Part of a small language model's weights.
Size: 5 heads of 32, MLP 640 quick GELU, vocabulary 4096.
Architecture: LayerNorm before each block, biases, untied embeddings.
MLP neurons of a small language model. Each row is named by its layer, matrix (up: input weights) and neuron, and shows model dimensions 0-127. Each number is 500 + 50 x the weight over its row's rms, rounded and kept within 0 to 999. Numbers have three digits each.
Before each neuron's rows, "fires on" lists the tokens most often at its 100 highest values on Wikipedia text that the model never trained on.

fires on: ":", " M", ".", "k"
L6.up96:480534561485489512456513470532522567559522518458455503474472459516565458546512469454501455537490431552531420548524417448523503454505499581532421493552520547492523434425514526468519540451494570525492555519483503480403577560450552577526474583514390491472456394421503450574476499531446413473507448413533584624502485396430478524552508502539491495493453530509537433459546392476459535586627

fires on: "(s", " th", " n", "out", " equ"
L3.up393:439569467530445554467502486443492518463509438503509475527521473497519449516540459620497509488571488490556463531484470558496452569534423573480489493488461447544515557470419450484486473427389570473529518467518499519555543511512533599500449575507514552561476511451550593414534498565487477493521550456521500614581496503445500468571540466453503503607594594422432480440516410483519475471417

fires on: " The", ".", " the", ".\n\n", "=="
L8.up602:483516533387444443551430530551440448651515497445467486461537536471496526488482558553575472551534500478508553524502403401404489448480496557364571486495628586462505476514481480572524505554535513495506528431503489548390482525504600462460489438569450440523446494420462442481492428518557485445501474475478492484485507447462522524574543525477386448540560531532514378483528553539516523616573

fires on: " They", "(s", " having", " have", " th", "atter"
L3.up385:447573468501480592444471513533532527454490454543475512549486501554473441495494504559481518527569493540514493515483458546504506554535486538404511479493478501515580512511398364542529468459492520451471497524593504409468499512542534568515513504459491507518466487434525549429525544453576418513423503463523441562539555525469448456538515499498516516580588617434494481493509393520474582462426

fires on: ",", " of", " to"
L11.up540:542398523506564499544539385572451433493440505472569473502499542484462597501477479525528524604517534517558570477564486578494536472531429507532496524481477468530535506408545490503470479525541457470595508368548560516515438494498467595493512513522527509456412488524424451472549459442527582538525532516479482389592547477592415444542576464517493539448437465441483483521566504484392465465577

fires on: "d", "t", "am", " a"
L10.up418:473448535460550508464473395462532530563569481506512473366480521564526487518500510487478419497580513485536515490522498478517491462515439631497545546467489490524525401474372433619544408476564454491533431502552519545454508490471475502536524492556519510512530523494463543543521506581402478437474540499486449594496581549500488427439486460444513434603359516554416443539561504488408574571539

fires on: "2", " ", "1"
L10.up481:523522553492514497440519463585460522534496467469546467475493511518421451578482527578428447476482554406452500569556511558549582475578608436430578479508576522480544420462510394546473372509522369484491510392498480527488486529448512453490532549535480451512518483439440508488561490592391475431528516521381468505559543411500443500515519523517451523428510536541483557447513497521515483485446

fires on: " to", " and", "s"
L6.up636:443523505482503506505481520511507540553533528523506482545458439509497486486545515507502553457443496486530521512547475442487515438523452585505657603585660510434510515348487451439545463485604448515555554414571505441468485463498617607514437491524416525517534518559448539463502548516557485420488506486511528505530455485429497418539412496529415507452489513457478450562442413494472536511375

fires on: ".S", "eat", " No", ".C", " Jr", "ele"
L3.up519:397564507509536494458575486511503517471480499445486527413393474522545528440475459587457538570531517583523445525457504509471503503522517518534346503439441585578548494494434576438437469530380498512621526459539527578546537568456458555496513562533500502537456524437545541444538542543432425548524476494555565507469555542438512452464489468539478449484442534493386480442622453545496429499476

fires on: " there", " It", " le", " Votes", " fem", " He"
L2.up256:537409462512551505506437556454478578552520491509442491546568525508495516491397490463539480506587553495514475485496492469509441542518497512521491386458426383491490534433391376552569458424529520447429457523523496570405561532593476538548490440497431493488460551501523504467536492495490554539437407450560530496539489493541558480467511495481493512507463582479511503477555401482465622574398

fires on: "1", "2", "3", " ", "4"
L11.up393:349471559375561449365447467418554506540508456489459540450525532499399452550451451500441463452466480475511531495534408474529544465497434473452533529504501518507493424483547429591434502386541520472502484434433565478524503527511513530584456443536548454574507507508516538447456532488472494471455471465562499608474550505551590481519472474517436384515443509557442542566477448556401500510499

fires on: ".", " |\n", ".\n\n", ")\n"
L2.up65:492450443494494499514473412546487519576541580493387471392437503419502532528510449562446480526491567487561610435566393473452535434506502564477546494544500510449551448480431540453521465407472481464547512427558485564394500510560597505419522496500465526515513428374427482455533471492514550474491560450404519492627516516574468538516446458528464475582445488522514442545488476592517526521523

fires on: " the", " The"
L5.up128:404445628484453467477532398538483518614509490460495513463453514521429676453469494533480519548534495477466564510521412449451503505509515578412584440496605522412502462455501407534529354434531501488537585479486529499448555499547514495447527491529461473547530489489405537510540497501487576419518516511507566504532502484501457397519516490546470457469483534510368500422569438551519496464491

fires on: ":", " |", " P"
L10.up584:578569516434413441493557489554486472565513481434448470549500506598495507543490473420519402521476506581419468442522503513448491464501529493509504531563585602455503461391487526440514519414554528481529508510538618535386557494463468520459435578536426387506408488383482403548523565568457494472491479440540527549527459433416422496509476505592498512469495438439570528491514464539446576506553

fires on: ".S", " since", " Jr", ".C", " Awards", " Mr"
L3.up639:458471576493495441460604389483486551489482456470457535486381472449495589454436592540429472560518568557505487465481537451483445463494552472532378478482509578537525447516575568460463458582501481583552538474480502654536471521481464459493528502570523425483489499519555537545523463513441539545555388532492567513465493503502526537512514541513487456425492557555384464548655526461512441508521

fires on: "2", "1", ".", "5", "4"
L12.up629:560485527483584485322500436450546560556554455520431529473576496534484469570468510585444530439509465450538523540597388458478496447488504505463561434512461481460522425447492476482455472534549499447484470434376548529497444495464582539555383475537469467591479466448503478518482443593454538409471434511522516556571501448504529468482523459525439469453491581578472512502487466598485528550501

fires on: " |", ";"
L5.up598:508464653431472487456453472502479516531560524492413518479464518590493496449486507500477459501528514531469495453557466520460462423543476485523514504513505573458488384462493422379495551481489550487559617425496565537407594597472513527523502454588439430550502492498430488464487537523461533556548516461494612530361502454421482515517506510534457497538524482408516501464623442458430563437524

fires on: " ", "1", "2", "3", "5", "9"
L8.up71:484541544526517488478503500502513477540526542488474449385487469501539493665507520536506482516520490479484642550561488490436557478498574534493589467436513586497556484496522459441475545415477518428492511469488561462529485581510502493569429473518452510517518467444473434382585433545568470506484488438435537412595496417503501439533414524503473500554362557527501424494550438514487454437479

fires on: ",", " in", " and", " on", "/", " to"
L8.up511:384489495510514555439501506513552462452496558470596459500493474533515495474457493483518565550498510460628572412512422567430547455474361517499463615553523548505484510426486496483579445530458479485518468359476472558474518522407564571532474508517427444571529501467446485480521468503497490555564602434520433475491538413457560438470562435458483490486451462521528413492476513557585589526556

fires on: "\n\n", "er", " medalist", ")\n\n", " player", " coach"
L6.up289:512398483447515584535476415462494509443539505452571521479507472514527507483522514569542543459515655536506544399566471556425528493519508534541445477615512522456463439486474547486448503501454460383478618525434495534428547461413581461475587481478545560584477388479454543477526520524462480523536516560463525453520562466513573490520488487481474405572442520574497469511519495476448536479469

fires on: " by", " and", " from", " of", " with"
L3.up607:384408497503491497488443431522487562547538570556545557526466527539470531478504539536394620480391527443455509542531472454444563484518411507542406578466483614460447542556516452516481474522462425483501542432443523502491461520502515613460389448539426423562341544519419516446519498521479566475441468545523495493531464458368402459466383524483520499542558483485522444509488511485520521555454

fires on: " his", " His", " The", " her", " other"
L10.up75:550472558434550510557527462397421502579511429452469513561556598549491445469432574566521487411475464539470504488519462536485533437524541491488489488472609563516562508548507475527421499478393523452573477517577546540546509437502519545454468460543536439558483428588466609501479470519488552420492406510515530623498455472492520458542478374517510469471581402457461400557565442466472401500607

fires on: " t", "y", " T", "-", " /"
L12.up184:428461481515446478420510503549521486501540509436430450452417483520504502521460497463503520487512509410564534494530437442481426405540456486459597479437409536470473505480378509479585508460562523496517577427543451520348510578485413477492448477525468485455535557525523500572564516530485502554471524506413452495477495541601565450484562428527537599446434544570498456535520552537479480565401

fires on: " his", " p", " her", " a", "."
L11.up149:528524486456499482570489507555518463620548511386516483436482491486484410547414560597542492519492478543413519487496445435565521469546472611535504490411536491578537446476510478457453527496458539444540487498542489538481484467478481544516438387545541427453531502404481455469481366544484486505519393527416502550483471539530519476479466457574458428530550490523476352559486459509540548555610

fires on: " of", " in", " from", "y", ",", "an"
L8.up419:538514429535509432459509481460421520499517515447586499534514513490460459473434493614402535507396478522490499535559481484498621492570522492440512502517550604551507563478537489446507539529556515481539542477508585499471461479422513569526403436603434448537456541449476532465480472492578556526435466566421619477569430397470376525541517468555492573522427514482468417523461470487485536508572

fires on: ":", ".", "il", "1", "t", "d"
L10.up109:527459482475536461483503446474479501456588431427513505473480587558499468506437444501533468506542559436519534526555459522481484459498423561520549524443541480544457424406422460487515501529480579556434520509450510477473531538438513531460504495517483513542490566528526628554452489567432494445530527476476417511590592558508434441591544462506506446467371466517537460560575500649401589597603

fires on: ":", " as", " |", " w", "w", " of"
L10.up356:543457566502424489509441506395432453544509504562451495498427525523533455448436446517390564430498508459510564462525434518452490424545539542496516493553561541495501485425544475509545480535550483537521579394530519505456596586546493634549525536460479443604459569490487607501511546472473458529574436454476507521501504487455538546485406511531534417502487485392511458569484454466386602610538

fires on: "-", "ry", "y", "ra", "A"
L10.up372:501469456555471489471571490516408390562519467484556431414485492514477487531531515535453470506533518492413503480492452485400521449499479523458526540476456541451464447449477444526597500506518531487526493463534450498514467560520488479502383529513520543578536503487499471463526415451598544494519587535438487538468525507611606396545609427516490492461436526458424543515463317525512520588491

fires on: "on", "al", "us", "ular", "es", "ed"
L12.up584:515474460527499431522537474479566471569469495526513418417498470573507503538449540469512513512422512477598506444471487429549548495502493481524548442555583568523547427506406494497389403520508499488484518495513535380456537568397486593472556474509533452520485505495477462492470429431530543437561533484504384471521606459523489502499608572508563481451489524495534468626539568523394516532577

fires on: " since", "pite", "mit", ".C", " often", "ax"
L3.up149:483461560524523460490564463521500569491475515443481515444358440419530542498444574552455487486515581529472496508487529452494482505493567409571378432491515525493476452454591549487471445515498464531548519472459497641494442526437498479502506471561513401460431500443501423530506459487437521519536411614490595443492485496551530476534513531482456481391446479516469514414600554500509424527588

fires on: "1", "8", "7", "5", "9", "3"
L12.up358:412392468518570442386495415529560502506551437512461534471507501540505537544437520501502512461570478475497522567566426534465596450510572493488496462511485534545577371446469500485487476574464468453552442515445547496483478553494538483525479509567541494581462503471498574428486481593535480455466590445621569601583554531463565519415391431490485433491548537530470486482505502491432517512521

fires on: " de", ",", " to", "'", " in", " of"
L12.up570:456431455529441492442549465593474420528500452480527469537504504457478542478452582561543513502495465475565603459553529467506499448522493481560482560451562455496573483490542438505463468513564596428497489451530502590448531570548578579481512597516444476500472493540499554536455387450471530455524601486530508341514526508444506402436510460512451500515458460434528473467491487618517584550489

fires on: "\"", ")", " Title", ")\n\n", "\n\n", "$"
L6.up393:537539542504472561539473506411450536505538507447509475566467534565545508477507530540460498415502605514520513484535469539414460433507544435534478510566600618366523453517535466425420559517566407520569592467512519486493593521407586481540537475563546492558455495480462473397453531509429564506523506581506596511445540405497551482553532488531472488553437502454553495400544517451414441526493

fires on: " ", "1", "2"
L8.up42:471552534568524487591552468542543527557548603496459439437472507527523449561493569517515468572447477439460615614555465488475500506497537461499543443468563554498506415487574464552427459479484411453513508439526491467471491469437428481504516445522464530544554455423447557458507423527492563488514542506395519418557582368449504457473495489438462484444398574529480464526506476561538386504484

fires on: "2", "1", " w", " the"
L11.up326:548507517448494486531540515572525445548524446442551450491506469496502457512434503488498424494459453508540581527565465517528502448504545461476496490484554479486541405444496471545516410532475350463576530443433487479508495584523551489469592513543537448486482493430480590475596489589379467403540416520424470447571580467484438477515514527495514416442492516518423527530578460517498457601522

fires on: "used", " al", " Votes", "It", " It", "very"
L2.up307:554423420488526445611518560573552551557521476427508484497511604490448527478498460561538506361603475565557471468482535385435416518500504526465562439495483472477480531472460448497538498442546543506558521538450509513475574473556461591482411461507428482489491510536512537580572589521516555480492476399595578438526488509602494431428455462486509476404474485527487474490534455441517545559335

fires on: " of", ",", " and", ":", ".", " |"
L8.up113:542502502486550459405575463527414465451497539526529516486516534553501532476480537509501499539579559506403541443555488570429508456514545453479459488377493448519516492512508530426533475494524582477603495450511547555514592529438492593467558461534504521574455510518446515586489398495386488534539476478480530443523435490603461535567519456519506529500430466351552482382555563559495505530499

fires on: " to", " of", "):"
L8.up7:494471563488509579485480443511438536460583516475506470575444435502503552488440572581448491410587527535527530535533559495431461454524499505441453554555611518503446482386519496541482515534572400534545610442495447576474588539471589593516484467505496507541484517532382470493492498468454491481627503528528562534548464481413472526482513518533443492437526529476517490524534437491414535549524